MLP neurons of a small language model. Each row is named by its layer, matrix (gate and up: input weights) and neuron, and shows model dimensions 522-617. Each number is 500 + 50 x the weight over its row's rms, rounded and kept within 0 to 999. Numbers have three digits each. A neuron's up and down rows have the sign that makes its largest values positive.
A block is one neuron, or neurons of one layer that tend to fire together. Before each block is what it responds to, as a language model described it from the Wikipedia text at the highest values.

Words and marks that join one list item to the next, such as and, as well as, along with, commas, and table-cell pipes or country codes before a name.
L5.gate16:414483479523498497513446592449538409508556471502454458542486517575406488502501410548555512457557617527517449488534535524421551475459480490460367515519482438461498502386522423549550518495566516507397524465548509554535561571489511540454439497434513485464504516557505416505553530536472506569
L5.up16:446611527470441470398480526551498513480547369492530403440425465502555450527469531454446442537476401495509510478489509533524526484488519491514465481500517491484533479481399403444482446517447577530603457547551516415523448448548492465503516444352369531539555510412426509468461511458491466526
L5.gate83:389461403512416494570479506670528446500475445489459494554486549495562507380527403475479447434499457398430530454494495492475415485584476479479379456433521543500545468513480513582480531496554456512453476514540566470463467531383455510479495545508477465490609373512399494447535429500512509461
L5.up83:431485410421496493547511512584456463515569499444453625539457459441439429416509507464531451503392524512561535466522505600546526408465495442497479427534497507521455528592537566521446471466511450589549450476447462418520451505464489488454490531441497532472500435464547518419565381497506592544
L5.gate543:502450578466523527550479488495404453489555517540506478463542515430511479597475515496517480512470507525537498470604502531485550395529509509450541538497484536463445476511522544386569426512555414474532419543559474504455462512455531507523519486485495456521461480505585476462519488519399361481
L5.up543:477474531539485484484508511464478501504516464600402416549532637562507512515505538520527457511460497452545525458446541491419469485510485491415505505522467353583490528554440444381516459556572576498485438531506512568596421472497514517521539425418443482498525451587500500508472447437484375532
L5.gate727:506489448476491489501567533479521490575530494522512557542534455466418502510534519495452471483567440477488491536464559498387553517509459464529407374584489500534413557458600494459542467533520515425458583621550511466598471504475492524539570587505516462500577506605500538520486514515519508486
L5.up727:442534499543514546604417462459489576405507574420502579438510433434498497537551552452509487505474520467478522474504527451478418547483501494418434526437535562549556526422581444515457457512510567425436530558600577544592510452466420518459532494506426381455503477475463514519507444442507410482
L5.gate757:484463525426452638466402576587505566485491440462469437502456528521470526529505481428528499497455550549616499442457583553475545382524495436443444531526514406374538485569496526476555531485527517529510528475574523454439491461462535542523577468524505513546520410525557509588507576519381519559
L5.up757:550538491543478513483469455499343435435433467486467474541496486507440487424440482435561550519480525507579538436443510416479524380418504543471470551493507491420546495563455439493430547513529475539449577493465499582460525378435569597461582609455465489591470544479493492509480588504500482434
L5.gate768:432529593416495566569486418524484526548466445507436589538562465435527459510506532473521432492451453486505511522528511397509402461535442488411532481540463508505505539461486517472458450505451479513535461474523521441543463530579572486471551484393472425449539501568552479486538482511529504511
L5.up768:458454480540450479560427476579523477534559484460515498400534501466565545480567526512565574474456461550598561464494534517513424469491546449471486525447521503522537567419511563502452471473462431480543529519485457473456355483572508465518496440560456536527494515550388591560611480511606575571
L5.gate832:522511497534424647546580458579481463518480457491438530514496542436542414516507473536564463481467545509509497441461540476565529496514546545428543530423552448453535548403451597483538494486458644558555432450487528496508533470464501493423497502491421565577526513535380511528553504460419503485
L5.up832:506504500583504546447528524591491529498432490568516544520504507547465398495618474495549500509475461420502613519480541469493591468524572475456474542506561524592552523563424586508503507499472614457418453529553463430503484538502459518614505432515399537548545529429531552488447437455587597555
L5.gate888:469469535525519542542533411552408526489549521532513516490496494550471535527501565523462416440435449496567493466453525569485534392476445496443541505500572493433471558494439454447495494544510565459570563520496487492486427508512521492492493468485516579567536451419469481489593456527445529524
L5.up888:466509409419470510463476635553460507499524465548432613419548556537445426550524536479514462491516439508608460480507494482580517450475662423497525557412561554468459465520568453453511478519505589431570479526461536523487391418431517427487450502478471475539510497493487450479462516482485494484
L5.gate920:568512419541452477506555445514491508578520510494420492482475610527441406551490486505530490499529463517553465408564506485504432549527556373456494527453413381556507482478414522533412477463566542496535522486579555507422548466398428475554597530504463505480571433438490537499492483472500485545
L5.up920:483495479456566453549554547502541468565423397595497498444523583545426393476450554475480549483521500480487418472501510505499508563502504378508478481518507500486498531428476421590511451466598496479542482559456568491459481506457501514479562473522443499460418489484535543517476537550575561612
L5.gate1170:563499534377506551558460509417543434508492605529547505440530495451520536592448492535537506546395449576402515494451467545486544544452506486529447495421522521494478508438479585451441486498528479494525442553396438597534485502553511492514522497435477516439437540502389485497545447467474557456
L5.up1170:422506457562505506562497516595514494558545436525466496562505522407468448462512561466435488456452618483527557486527493462507511525560520470512483442592538520477515424468514609453493442468466508609470543393437484568495397464586514485471408497630539492555550443483546398507486493542468467480
L5.gate1176:513448493597377515400463474516514433379468479601418499477494565515562439517439541445506518511462489533657476657428466546434455566477552545482511447511527450389545449571596503498525533509538483452465477496518402385521409450459523515503502590462494487494519552557496481559443540501614570573
L5.up1176:586463580559521509475453561375543488433414552520572456525469463515437488468520555494472580460544510484490527460434637529516514489503530412496525560430557463503481440513432463639470581526415453503470502503512480483436512563496463543402523429560584514503549510547516552525585414516547458526
L5.gate1297:495529506511501488577529516452527494453592551427493433614480488576500494480536457476626421411509528532461465495507467543552507542472539490580513562411609575470521549474516449521420516397453604520538517569503524556486468505571378533474516533393521433467371382523482542458477479549576533535
L5.up1297:431496551498416555518516449543529605481492479454578461494570499529380455492470583483510541460586496575497510645531494502510521474560623418558506443479517511557515518436618416485486439385481537542396521511416492376522502481426562519525563403471435457555423531499472526497529543566515549505
L5.gate1454:503565493486463608474489504590568468485505491564504380501469523486541445464448464501493524423514500561484496493505515548462463428511509369497497507472515467507482530524499444412471485476574533487498600537377398461429455459527446539495492485469511504522465450436515574487399488498451555518
L5.up1454:467525571554519473456460502581401575515561459554478472447474596535476435464480488541504446519504456498483569482529550526515496485473519482467520484463493539388463545554589530542552499432440549507415440502428460565495449439449537535551519512451548395505500495455548578409516602457409447446
L5.gate1522:437563483513509538543420562418433492503535550451503516518543547457468469548470456508477445567458560478518579522476486461559513527479463531537478622537501445500505493552521515564518490539469527578447571519451454501525590564500505502478463506433478523542535474498511520491502589477445538560
L5.up1522:443511517405532478531568532458534580446581538467514480523487489486504517481436425519543525397523528476576572589496486434480575501451429484509450483464574514467497484484564412534487518452385546520492473438456509441537553485500527490433444473468499565492524506514505494443578448547557495455
L5.gate1556:465476500492478536520522530505461494417479529513500521509499547546436435509500526516513647576529450557446531412518451469476517489512451483488483531490439440442556567524561478515548505442489585574483538493468537531499473367507467502560586411509493460510435589512537552583482520460477548529
L5.up1556:481508497493469498499534651446501513490560489575490515497407590605463499521462463551438488465529485561540500350493538528436471378498496439521436560501496495461584450557537462485478360484483518528510453447436552514557494513554535504561533502531508493544513488439527507498502565452505483535
L5.gate1706:547458457463529539476473417514508414461539496434460394547446585481375530479432535487530534482490475500493483519508556603527546449518427470467507505433408515451581565431608549584506535567492467539532479515493578503515496529559451454492491444469575466428476458539442393603531480625424552478
L5.up1706:520571518467507442509540521510576455506591510556426487482476636387493516465449449538507498518461517463562559548407539565479510471443545555507481490474444525481521494494466485463529452496572570624442608518433560483533394509551535521458456360410443555534504438525475445494475518470492543558

Three-letter country codes (FRA, ITA, USA) and list words like and or commas placed just before a person's or item's name in sports rosters and name lists.
L2.gate1157:468479528583546490523498464517556463547461553558420512598428564511533472450549513482534504452484491505477585557459462452504421558538523552488507468481491450578592524402474442487528535479534518519592519588411461451434484526582508458624494519436437490467490520556562516462571437474518505551
L2.up1157:407481522542557441532417531497515508536523499474561496515523538505501413601552531525368384433584492437480535531492560569567481527520504552506468561573492543532480514523453432528517495460472541511557507562545442507472510518548579363590495494506473582491497402517477476433571523479520494491
L2.gate1300:504498558529524472543586493545497538531407446529556553566511516439516481526531487353521508460588536469445491538548453455492482426497489422503543512451441574497529583517560532512499585506474576494579524558494523492535453535460477435582490535506497537364498493356515594442510547573483529437
L2.up1300:443452548547522530492522568502469472516520512522563491517497481534411506530449510542533545495591506496504570462484461522426535504449487437452518485425520568525510544441522514565451487463561445609538546527520495471394427460555527586618426521438456480466442528437497513506455434525538624513
L2.gate1452:463513527404459539605470496499481491480508530445517422498411653606453455576448548513498505492493462492368538518463538487497523511502454455576580516499502502442504461427516562531526491455640479528459491519572498495491572454522522433543509536447464505419532395427507485474477497422461611549
L2.up1452:499508458464557475529589548441492454528473530431558469526495585535529535465575542534520520411535554564494460533472502485521486480478461539558491516502504484450527459503484551479482461426561570557540527605512549587512509590468495490530580496513511527446506510438481549465517493539531459446
L2.gate1620:521502499464530507497462528491492493457485511456537485537477583415554416550550485473565426466539549490486598489475557479493398525542490525464513466488568556524549553493439527471562477508438611504568509460523488395489483421595457460583491467502457510529500439589430508447567484417557521512
L2.up1620:471487387490502544574500552497553489403465464487513480599427636507492555491429572516460489511615514555628516504506523532491463537602494456459525503463514474479520535497507486459507493513435483474521510421554542396445460409533518475586491505514489522519482550556418489448580534576537442443

Tokens just before a full personal name, such as role nouns (driver, producer, historian), list dashes, table pipes, commas, and and.
L8.gate549:508494525515479484529393563560476568572510448527577534522550552441469422459503522453533538559479447539479470504559454475487555484541468529493491405550498412565411585517512450397610517546602506424520470536461442520527476491548520463556524558468642539534498418471516525501496473501404453516
L8.up549:379498522470541474559569546453522502570517527486490497434449497514476455541524490474544492497577417555512405584522500518500537442479508508575559504540488469434471603504472523435514457477457591506592578500485530506401501494472530521635549466547525596539500521534452585491541474499446392417

Tokens that open a fresh item or field: line breaks right after section headings like ==History==, opening quotes before song titles in track lists, tables and discographies, and table-cell starts.
L8.gate1134:504551505462465567456580423501429516555477452437543561487501513579504575491438515548461464532375487543518467483432411528507477494433516445584570508554546539458556499458522525557514477483493535500580462578569404523427544465532552420484613436564477510507397536604466458523477569452596512568
L8.up1134:465508556573621546444471561493508488485538437477492542485501503562472510499502444484513495449441504525500477458494523453507544495500443460566620485520550573587527564539448552544494627415509453544570473598571521614488497518560418570507503462479495584475398580515575553509533500524514498517

Names of countries, US states and regions, such as Estonia, Texas and Switzerland, in tables, lists and prose, including when used as demonym stems like Austria-n and Pakistan-i.
L2.gate47:479484539568500540424530444546488536528481568519528463567462484480472508662479512478520480511509463495560543578490561468514580539418450570457511476494485508440594491497556534495547461566454545543466441559501476577535567473418440499484454485548527546537419518418520416489518529556493528520
L2.up47:479451572463519458500489429439517582484492467409610562466392487554524543497430561626463584439495553497462437445419554462464421441444518465601466533473634529429465509511435426549483402491548485488463515452468395481499489528550555493606555535574434507503539534422511428561499487414479555469
L2.gate83:488547457536518470477560520494520429515443547534494446478487452548601550497520514480482563527552493543529435405460481479465482455492511468350470532506526572391538551507487564527423541424551583486512459468495516499620523551492524557486529459515578498509469471466527493445557471480576450574
L2.up83:347533540510518476488372417544402456531580493491458409439532573534453544495507537461502539413517411449459521469502490518510416564486521570467506547497535549516505542545569498434522536533475383516460539579457599479435385380631489527535480508583527560551521452493614426481494572522491578524
L2.gate711:481481513554468470436385436462463471459458522457468464544486516436469463516463478539590549462537585524587435561515559514522406515500463452503448497538542473508484540542516475454534455618514515535420563448464444478455542489478467548479474530519528548494538464499469511494455510462538500429
L2.up711:533491565484559434458513532471432527500578599543511413604505528582502544491539433471437460504468454466482472550475516484453473463443468490522476599473487455505550546482535539389413547599449469505420488480451553527530459509558514607431490527496492531510564525461533502523451529430535527448
L2.gate1484:455496541487467491584479401527449403525599510465462477559581528570564588537407516488488538511528484455474479480497551572501505563579439416528578498417490546502560587478513530519486519478542505547495628561455519466596542426475466454557524596434491525504498450467560537464522532475468566506
L2.up1484:478555524514573496539535551540536528453444546498472530520414438540515449498497538521471485500499460415517411476528508627484495437507558622466443437454509431539511499542481509479544433532573544494525488432509486528482493495539476486481539400458479405546559446488502509571482476464541567543

Tokens naming countries, US states and cities, often after a comma or "the", such as Florida, Singapore, States, Texas.
L5.gate37:516408523472572558637580473505444573533499523612519479576489475501423577456574523466510436370514531537423476547458481424443556511557532561535523517508443488489537458496540527459432570572545538545513562460499536517572495496523363491503534524536562564459427512487499588546543547400450505458
L5.up37:471501558453600473448530472453561480550449494495541598544426520419551406508454526468550477521527516435519534423600467313443431488496487494639484472482571462402466535472471520458546564428430490587506482467573571472513494519461556476507532442519515489527578513567418507528484475571535430451
L5.gate190:515583584455492487529533478563526449462564599529543507515525415482505499514489505516551544591474470452471503598504463541443469512440471464583462512507566453431409572472542622520440513568528572500524533478426483476560569501489476436538525522439476545501499462505504469465531463407549503560
L5.up190:441497474512523423582483511410584604467519477478475503591465533500513580512515512477474467522482504499513547558432464473402527433512465539456448523552366514540429579476419559582495466542512520504479529704484516513517482526459408526513538443452483530498557469577470472557497479484526510538
L5.gate272:469420440540419462498490478471507550556516511441473535477549490493547427439569567601540476517547562483438405518462535517462501491507508524503571413572333480428521443559564499563505552504466531446458562547457539491480498531491546529404468491436480521385522535509549484500428545525471505489
L5.up272:591469502501462485491502515434557455498492457558534520515570516556492548397518584478406551556451468462582484434499528506613494477439609569530544550516480502522568547498479468540581511464580468520444453512504476533601537468453503496515488435446530458533524545468491430602510457448466458555
L5.gate302:481511511560467581524533473498527509507521485491537467518503444466506528491480435566448508498545472463502512513437427555497551575503526514514448422477567561518582536494548622437531491605547489535535421510483528522471536558513516517642454469466548510568395486487479554450469492531448613529
L5.up302:480467476517503521469484506511471474523478543566489507570543488474532488594574592600507433541484513488501538554480478471557515454546523465596500520570516539545504569447563475483586527575567444577566467425582446498557500489534443477589440457516546537477540469434449520529437523588487459507
L5.gate327:591523516459500566477503523531535484494520555413478620446464508526421482507429483496501499493486513522488416568584587436474561466515471422549556400473426499448467523421577505494446486522420601445441529483475526450570477554417526540513492634524560542489475537522496539468487531515511425513
L5.up327:565529513426503541540555495522627446466499493427408560443499448533421474450557495406527492540411504577523523544577491475483565510496492452585486424456445547553485542425556492420488480538484463449461496452492502570565509440420564603465426525498496544519499548512544477481487468512442483513
L5.gate539:451556474513418465545583431536552518406515487473527478606466433451505595479423532447580448514525448585440516439460519433503429589548537484466444469446392460480576622411514560488520509516492481478432470452547604473456494595476486479487452489472490598587442505512434599487518446404524492596
L5.up539:409550467508510500485502487480493450421435562540493514511510496490487497533443493499522573431432469465588475319491479443515513525529530425550493530487527535427469557535487413521515550459529487467441561449493569608580535431521567531646547480529529538517562459499595562477508449545515593560
L5.gate746:454411512541571499532486494543474551462511400600452510488580429510428509485533464410523424492496584505512548494403540526571556495502479398573443475521506498473517528505527447510528403488547451483540512577551514506462515507502501519405432503492489452484565553507539475479464489518445406547
L5.up746:570490475514534479639487510508552559423499546499454492489507438433531417424552502518550520498569481453458481516471516436447480458518488477529614555536487548399471443513487466428485501515362452549571482574549493489421418522460589479453528513437512526508484534556493556522473493473550537500
L5.gate833:400435506516478524544495500429470452467541518449526530484505404473441481479458450504476489462542541535554543472434507504494481501604467514547459476474480524514549539540533557412618459575483511499572563435433648510587560534440579542541471480517501514484473468505524541498498502523579537568
L5.up833:535495552444534576444543403469515406547495516518450537538494553472492474472505441487491492441584463501498535434532531555488441455561481539390511428522559577557529518532545509447565531540510513508551458425469470438607501450470397563505554450421499493469552440454503390486490442500448535526
L5.gate1045:471463484512552489542490502457486476518568540455540519411525523499474602500539512397512364536586619433529577497468569416566525428508486508587522458461521533442509440486480454395530502554451518459486496550575505505505509426562458433569547578442552489452469485497534575477572499503454506498
L5.up1045:456464553470461486423597457451502488503588532431476587499431427464520549582489495482533437597479454515436534458449466524511492524584562436512523443490473425498513536543524488444454503465467532622448499471530495558485602456507430448536488470456500512519535528492485470495485511504467418576
L5.gate1047:542513479505483573532491516495533495537481451514453515513499533507467451478492463409481509581545609488473515539465390522514524448560487506487458534574464501504590561599431391422547463471506470470528498522475498518477403460551554566485467519540461512517448460509547590508483516458622502507
L5.up1047:533518451464490502467511466479554488489564384515529596536480540515520437465477517590553526431593542515472487491439459469498513460488473535511500585525504438510439478450444451475545483463480469402452531527447554480526462555468542488487512531480455421532564589448503447479490570571551482539
L5.gate1158:497467555554458434540538490588447534469470548539576504530580533437517429504597511524478558467457582525454481489555528427486562496410399451467509542564517457451444546600543387490530564441506588531556451417452508481564528524544535528506454455426572508465548503494624463517517505454377494495
L5.up1158:570547479445493515533535443504458490434440507462545501462557516396555489462664511536467489433464573524495538611519494509517491525458495513515502553516574516491495548502491564480512500477514517555490424556460467469510456507504567553506414537443478407385529489438550497484478547516484478423
L5.gate1184:431473432537439453485445473425511446558479485545539495463558542490498434463531469497523493591500528611517437429456499496535448464517416482481481458573526586488504467607597479503498517613486520516471500453517504468449468495452539582518472464439562479524429594474564435507535507565412468509
L5.up1184:470431594556500447438474472572437572601520536506432388492460565520524505616539489532557516436479478521440482474610538400537502503470464458488445563523577527589469519503578434583504512585489510525477425510496482553449482496489470583441489576480486448462516460461475481520537440585524512505
L5.gate1390:537445488512559449464553490434395472448595519550513475509527527541549553492575536516521474477532504487520470521518487467513541483473428529447386535442484437399584517437478431529482432524496518509504553551494532535500497546530392488540455562527459539477562437511509513552368489430450612487
L5.up1390:481566454548424528589519493460415420417493443669607493518599419516485521573446501519521420575494450567488451548471526512539521514559526546540496557537454424534493531458614397488600566511556545515545575539527611595414545611522490539497493467465519489476492519460379542543478472486485459470
L5.gate1628:575533561551532510650478541448542466499369520613433527566450464490476556573507463458494474428565453541456525453505498549429395530436525471466553507469559580490503492554543532506531490569541353554605465483536525530567515507538431533488503525444457483434488550481524531417468549425557398534
L5.up1628:460457439408490552564511426480510479524466466483521436550522513617549610453513568482400502450551494551531599499489490530481565381558483602492483398553525590517553519420460499436557528540448551448533421528458419566497489476559572531577486494478569521540433486531466534569429532481472432455
L5.gate1643:531422617501468513490534420577526469549460539512447537468502528448496519507535499528499500580495492462471513593498579529531368527506518460498555489592468420524459516591472508373608562456494433589486399481523564438472494500487504459493493490499447539428521443500443483543508478500480561504
L5.up1643:517593407524478483378468446521486459594572548513575563471524518424475554435562493598459499544485525510476426526525456397575500512520511402482490563441486478435591479519350417645546525494488474511528499522438532455521521483460525514449580551601544427476541501497460495443471532421551527593
L5.gate1725:525480522525595505464618490470535558463577507533529520482467530595549518551405432561483454508499533556519460485515413527493521495472522544568453503446562580478454495557454570440524551474553627599539431467565501484548501393488474486552503486496482504550486505505565513482483448502518484606
L5.up1725:519390543482469455555561425505552511489576539461469497471537538556475606542564597521490511427517466506463577500448505521545438432454542447486496529455479411534469556540569551528498583476449550603436470528464442489440564490556541494487468509544510509493598430323536541543503469535555507468

Fires on a blank line right after an "= Name =" article title, where a short description follows ("Saint Lucian politician", "English actress"), and on "===" opening subsections like Albums or First leg.
L5.gate36:538599465529554454474529589481460539456551365540503496453503486467552486566504516513492476598525491538530462460476425532544549487468537589526431540450484494476537566484515558470492523496508411477509428563516389473519459456531509517512522425607544447578457412456471493520563407527531516418
L5.up36:515492545507450519447521442581559517513462503541411442478509539486469484562564506511611472497452509608442522513500522459416565528464464430571496476511466497479627484439473564504590521546544514553433504465482383505523483474536500529563573433485496518499498563513493553481541486475529384448
L5.gate63:563518610543472478532476519523555507618421466510452532616501514598426532500457461519587472528500461515463427597511425563444503427437507541430519518462505589590592587438566597519540466503498395424474429449352573439512526477504518481508457484406483559475509564526553465446492535492553515533
L5.up63:568456503527507508433458521537498564483466472481535539502483500475505492533398437498454529413521493514512497528496471434492437490463492573503535538556508530523427537437585549526575507509526439413428521527483497507435494472468529486506528509464528451532484501527433583480499476485578481564
L5.gate427:499420460393553457470481522489487460431527483489519537485498479538463448391475463468522481540563509564460533569383529425411378537529565451538516497512517544500576432440511454497460402522557538512507469484502484519609465505503501552467486526476520514604511475489556493481454481583469488495
L5.up427:526504462519486452513556579534532509520545520434513425492557460606435453468404453449514517491446517534491454448516513524490458480429531468513554544519558477494400485521492442475538551409466465506461506535400560421510452462506406511487619505500491484597533417495573426501427469548399547444
L5.gate552:456505497505551529443458546540543536601477479445393445533470451558543566434533560566469436400420523429572536502466435438407604517470517517435534476515472463530444487507587544492454449494513608428522567437491492472491465541452540548479495480414446512499455536456409436468504545423490413531
L5.up552:446464457527436536565589493503449551491536500496405427577402498493454455514540436490437526436493468360547434519472500527489562565512533474529556504577556550537527454506572519518452562477410545451490474501488523554381557484482479515561562467481478394599410523499510453505403520486399617519
L5.gate675:522575544495469551513569487488395471502481489474487484570539441490472514581348459412470509488470482485485550545472456451486515482499505492555521502517548589556596503529457555560530496499471497499494553515455563517566398487491409554353500569469545443522409468599505506496456428561490475404
L5.up675:523523456482512473559478520554503428482522446481516552500534433492394397441457516482551474558510515503562503513516459557486512594442431581537417505549585539549461525537435510476535465475488508540571558526493473543502517533430467538465552423436520524525494550559367465502386432459606486549
L5.gate784:552492412505492532471466511448502480506456447560427627516515462427423518521522491513495501488535440434531445427522469513522537479377518509484439464456592429548452440555470559433471477453505532467502605567482410463503582513507486496516509523464517491519456522525486502586501402445546420590
L5.up784:459511482465493519449442522546431420461484407434483497463494531549454458525474502492496500549546507499421502511456477590456523550486467517556518532537540549526494485500489533505526556507467528514455516507540542444532589613529465449478542435459436492532506532546482487489471494438491400492
L5.gate902:462451490440498489550434613529497460571413467448412560403531570420597508551550522578479593547500466508419452403552499542513440520489508473526391604502546469508438563459546549448486524450495457456440536548484592508532478527450524500466451532523459598469498521514475536484355458534559443527
L5.up902:483536525629512527584569521525529517513424409547444504367507398551432499539506494404515521507473487478544482563571501571446536560502465467510515459427502496470541474499516554499477524456443522511524418437423472493439477529559486498524478580648433387515530458568538544514485470488428531456
L5.gate932:544492507591545487507450420473481445558607428519448459475497574436424465397420448409559523544430505497476604470508488567499581415505572453415536523434448577446392533508439492506520525507533446475564449421489427527465580466394453492411482480551486448520381535525547502466453418420498502496
L5.up932:438537495537608582485494412506501508449505442508575505499478404470511513456587572456461503547419522466504497506505415484453537480449525509461472571472468511494473546454461573499496517555517609569567517473533498459456442506480565483511535522464522502462439429653561496526411505571499454573
L5.gate947:557509499469605479524551519559455517536496468461538487396474486552536451486550482443432525441440438545542496494462563536533517537470575467588541390572453562523478473431447451463519499543584499450500421509491570432411480509450518436603495535477444515597458481565551509402460494540523565526
L5.up947:545460522531458519500550536508503562557477484483525535447460562417468494561580502549513490544493415581477567497518516513395514406537478547504457551534581626495606539456485487521392520579542473529422508448484506534497533521454560433453514546443336420547476539439424469536570480503446568493
L5.gate979:470571440516449419505457399509497453461454447497421561545555396540509479463453492472496507493547509509485499486467392476563485521461467400631571508567488507518554443493501392468489504491450545503468548504543578558478570502481544460546500509520469514536510616599471411488456508572529458435
L5.up979:483484505529527471453399457557588462562472500523521461500482485453541498488556544436529498530538486493481573430410495500600540528411413422564518456594574447512469560537567465493614535504470412487474415468435459545613482565497500495505436490532496520595487435500577462462489572504440445494
L5.gate985:478436453468468520530536489461496568632467422498485478555415446547447501560541530535455463462511475540518529553510452482479640468538494434504526452588473598567481500553477562537543550559536559513582515498443536478482440455488540529592558464442478443585544415489551486473497420589432575507
L5.up985:445536601506498550590389518534439478521469546492444472484589501493501495482502544507492463451560449447585503506525539523502526426563561476481474498492519524419505535458551533511493571430554474496498515481462552392492481452433424413562463548527450460523549492441449447480621526502553405504
L5.gate1065:545491466541641491568558593515512364432462518443435493574541528421431515498528582447515514499451547491484493447504503530517360573452491500476475544552488505547473514527506518460499529515481462482495534375547476500494508567381563481529607510504560427416553574477409513471407474493466420482
L5.up1065:510475577516448407464561442548527457571415506492461580454426523504484441406537551525519504489544491457505532487599504532490502476523475534576540457473534526474476543467537502486533609549553478395470562453511488538484417475566620552462383469476458505413487538496389486466450440418497538498
L5.gate1201:502539536586404425424492379558596491487528527475492464632475504510477575469508498482590518495491314540468504466421540509554496406553462526399436500461606537564489571469471523476483574437504463448538475503511565370425424421556495462516463532449476414506544503618550541508541502520576464458
L5.up1201:461391484489580548445567491459583457503515446499501454553523536581567549508459609527513501539488560508526492553461476481398496458619512511508486500544525468552489528459501508492518528505492495506412507499507466474495435518421520482500464527501466486447487514490421539501557457509523459451
L5.gate1251:419551506520550498471482499569481403474538457524547588386489502487528463450505418495593478479532429558471559488527519406595534481505489500470477552497483468561521532522478599490500519529431457479583525439502410434556480398545541556511504411527445555523430487616450551500540565470526501428
L5.up1251:524519593520488499504464488526529476500551415517486479501479515526465439596472507467520514585432509537564520533545409446473533530429555613476506458469438487410456429486539533511531524491527534503593481498503401389460517452535455509491561437439478573456477522511565465434579465529542509503
L5.gate1474:528456527352534512453605435575398435553619577536524489559518565507547443523505477445557369515499476474458479488451495564579482487493495466490532512456533535528566578444513500502561438527469499428523475443543617522525466505505465585586457517489558509495499526512540456393501434495460433441
L5.up1474:579449466487453591465425555495467506543515560468535474523475605459516484523471494487439481560489475451429457425501501424570461535527408485550503514475539527454549522577451514527450505485500444459535546427535520536497510430537490527577477438563422485567577487502425492527511500471506501539
L5.gate1689:481456543502472587552439463535553514477484483482487478557486482544544514538547502488589488499437445450497432456484389519469476496415455528589491460436534544488500525538524472537508585477524524462532423433422419414559557482470514443575436547463538467569456457504488393430424440479508472384
L5.up1689:478529538559492471498480552609405525522512478499512440462455490612394453456471552556496507447474423568489593411491419514472596541508461406603497498435503526557492620431610573396555550520511465483554413401553467509480524472483520555493491501546525498519426447545492526539496570540518504586

Names of countries, states and regions at the end of a place phrase or after a comma, e.g. Africa, Russia, Texas.
L8.gate1005:417502511533517545454542520523503505570461492524484555452477524451515495619626488452454473468530446522487503465466429526463593553530454493457501470486484539539552512579487502535487500544541563526513484480538453510497437490417563522539505557468511566552517530334599547550440506585467621443
L8.up1005:513579536472408533492471491510454439482538500518453638496487495488476450495517456446507530485530532449464393549456597525583475518486490505447517476510577481459540531521474583526469479547491500463478406537469524531495636552523462512526509538490505497588564525553442613481606563540524477507